MLP neurons of a small language model. Each row is named by its layer, matrix (up: input weights) and neuron, and shows model dimensions 128-223. Each number is 500 + 40 x the weight over its row's rms, rounded and kept within 0 to 999. Numbers have three digits each.
After each neuron's rows, "fires on" lists the tokens most often at its 100 highest values on Wikipedia text that the model never trained on.

L3.up1396:554578496476530564552518482482541530489518535519492501601506489490565416528491549474421431481495460554432516504427504550497588565494477461562523513508491536580490524485550496487426492501475461486536475538452496510442541477485477412529500501512502445546448519527524553522475498459547519521
fires on: "B", "L", " B", " or", "p", "-"

L3.up206:485528482476456529547520470498530503514490505559480472581533514407493445533557482402502495504457465505512590502473484491496525476524532463534489494549451503516568499450413566531461513438488470561477508501572477510395518473510468401521421531511533525538487522550461464503448523460500523522
fires on: "-", " 1", "b", "B", "istics"

L3.up375:492549472532514515476539503556545516505451493598579498523508463509482502440533531429552563491529524526502476486523539473495495510483476424498466498444440501553506486474521489485433479514564413538536518524505537493462557521467500538538522510565457557445530532522533522571420495526473496457
fires on: "h", "al", " that", " upon"

L3.up52:581556501508542538471515503480494510483438506497459533506538514457519514536528491506467573480547465419457499507471549569519476450521502504508461523474536590489489455447475553491531488509501459478500448539529443535476449523442430500453548527487542507488552573524477556476425456489449513470
fires on: " only", "y", "th", "off", " which"

L3.up1078:530569568475575462481539520568543475552470543571580493579468484500494466582512497438542521442511492527512474491544501564515554575588466410498509516442513502496479462504493421528411495462465521468478478507472496550543458572504511489526507506536445484591478473474451540471466481498504579484
fires on: " No", "Y", " It", " it", "J"

L3.up2012:484534536573555483518489562545487461513529501535517462476534476468446531542453467481417563529548526486497517456492427547444492520537527508511522419539443511446463453532464499543373541500506388518462495564505543482520486487425466478475461518455464573554511487491486494498563490477513465561
fires on: "D", "B", "W", "5", "L", "E"

L3.up751:521509520469506481477426562500472519454453560550520476540598551453455471504456442533496532495499417485494451522514466531528474499517421544487487504508450543541536509486465499511528495509528525522541445532495526527506511553458455462494576591420455549474531525515513500543525422503544503490
fires on: " there", " There", "ot", "There", "eral"

L3.up731:488559465488573577555535548522514486564464499499487523536551520436587491542473477458532483508527423493457504512527451548534511510484572472490447502445542559505476490498499538493436417487626604509519513495464535447483512485435547557492517518469536579495532487525450457579478493557481472549
fires on: "'", "u", "p", " due", " as", "ag"

L3.up2082:486550500489550481566503454434507521534485597468538434496589524434543526442441472565522428522491552494490474482510515498487489551540495466562492461525490541470548505493526502500507468467528448517425509498514540499517495502450481488515443488516470548428474532533501512516492480502513489524
fires on: "in", "or", "ar", "ational", "emporary", "ing"

L3.up2089:529450497492466498467496450506443579502545476507489534540493488561503529575547498468495516478474506500471486494507441530560589491553486498514554558478511528482427530474553456458446470488481588503448516466571541539506553479489607528531512536483473535596517574510428496546535526465485455526
fires on: " song", "ent", " track", " section", "ing", " line"

L3.up1555:520546529491498502511524474532463492564522522538486548560508590490581474484500430567434516507514432440530483507485488531542511494462524529549493410540470454493548502520489422546523407490524570466504537518484510480455563528492488445505476482566533522535552472520478506462481473500521485483
fires on: "in", "m", "ing", "s", "y"

L3.up1003:505515525440496492528479562437537530517528463511522474484507469517512450490589485498509509485444504507507480532496447462538613489531493480474476526420471519478546470409517476538514536431506477503496493549408514435462550499406422489447552569492509478574504532549495573515518486533425530457
fires on: "is", "ist", "ov", "y", "ich"

L3.up1705:483472548548495436485506510520489479476546506519446492580503498506552434470478489518519462481563507517494471496464450506518562498546517495528461504494491542495491495466535439437489514531461514511534537494478524514498555413450495442513500434482541503518498524534481559486448506509527450546
fires on: "ed", " even", " above", " MF", " against", " included"

L3.up1655:531525561475565514515527516582510523543504546536559452445479603562581467531508505498470459533564552550397502519460469550517453483500517511530428410491522509501414455538490537492454453511508504447557472544500615534432477511497464455466581489478521468473523484433566500470467449461496501482
fires on: " of", "at", " in", "ar", "ur", " on"

L3.up1690:528512499509561568443514480473459476468484529486562530496487469456544528532480453538511554462502486477495488467538444505503540474468569556491534492456476547528541480492432477614395462477461515437554518504510397430500545534441457511523496495511436476513549528490509543480544447451498537577
fires on: "-", "in", "d", "er"

L3.up1733:538511540574489464469536489469445536538488509566514476504470521535475522514506520516496492516547479563439537488470536501459477500546542456548455508587518530456434499499434432500423518505473473420467521493407541485454484490450488470466500415493432502491456485430480490537450481527492511498
fires on: ";", "ed", "ied", " is", " University", " are"

L3.up138:576575535557519541500505480535533590442477507543488463503514464522447460485542484448508453526513485471460500415491542462500465500483517506473529487476453495507474461464479455494499541466519469507489454413488558533482523543541411461521473473492473450453499552458452564497490501405417528532
fires on: " However", "rit", "f", " At", " Bet", "et"

L3.up1669:476521505482448488474532526509417577381524507394464474505483511457578481467479513473539395565558495463419559477524419523511498515451465551529493508455510509500487575498475476528517494478499541525452472559437467487523493469496503491563542514542497545549439490491469474533479498550481550484
fires on: "af", "il", "ast", "m", "if", "ade"

L3.up1816:515577544486570514540482505552502544525484441496520576503485457496440478520476454494433533436525457505456486532480508545506544483439439563585378453476476451486561471524494467533539464451509415509465417535530481450475527517515482527509514461504498525529477539526457527535472562468513436555
fires on: "or", "9", " business", " Music", "ill", "ug"

L3.up278:449518483443525486472552496514453514488367541560465418487455503436503549532538456505471573486553427434416514524445455563500535517550534492527467486454506552484533436566421499478520542440535486505516554479480465598503495545476492535579559528502484521534400522538473476544461587545423503500
fires on: "m", "ed", " m", "ified", "w", "th"

L3.up2279:510533534483507484394444542545451584510531523531536492491507479432612602531524478530549479535515461543489479575446502557540504484453514548506479519451555532498512510340502515489490506454494467446484431470490565547544569547485475504464523560506488472533552459465526564486503492496571500528
fires on: "g", "ir", " G", "ud", "ific"

L3.up909:474488538524501504512495514503462473489458585506514462526523557492484463490498553517447513408577486445509597487452488473501523506469420458524478481432506513441519539526423507411502530494518452531504498586466535543483559496509387499491486515496444507511533512433495527517436522517515491525
fires on: "at", "m", " of", "ed"

L3.up2016:515492523507500528479482526624465522498456466510499538477492494460557506507480464495531455576537494419495570460436463532437530536492472543499455547483575479459517567526528449511553448478455471546548494528449511468409483515489518504462479469432480470543487476475507521516529554504543458536
fires on: "b", "ad", "af", "up", " of"

L3.up338:526653589483520538474494474440523529566496451493541490534553483489563527518483471481480537465452499482495441500494497578511480512564490564540471483477466561544499470447479490545515498507508511444441535575452552510508510536536519519479508487564513592528411515419452491508473499518535525476
fires on: " following", "9", " which", "8", "y", "98"

L3.up857:475516517475548501519509576602535500507506560492456505499505576477555480500485420497388528477558509447553499532468499591493472549562456547494547476516552534495535492503494447479450510489465533513505475492515571487506586535452446503527507460562441552612516501444483567491436548486453526462
fires on: " years", "us", "ai", "1", " yards", " War"

L3.up673:495495562541527499546517494507498547506502477510538537591513593475516513573473534484551480479519517517496468523432489465477465527527476495556482508523497488500480472527545434530464443468471433502498521478465492504449460435491496448483511493464559533505495543514483458518425459479413561505
fires on: "a", " p", "el", "av", "ed", "eth"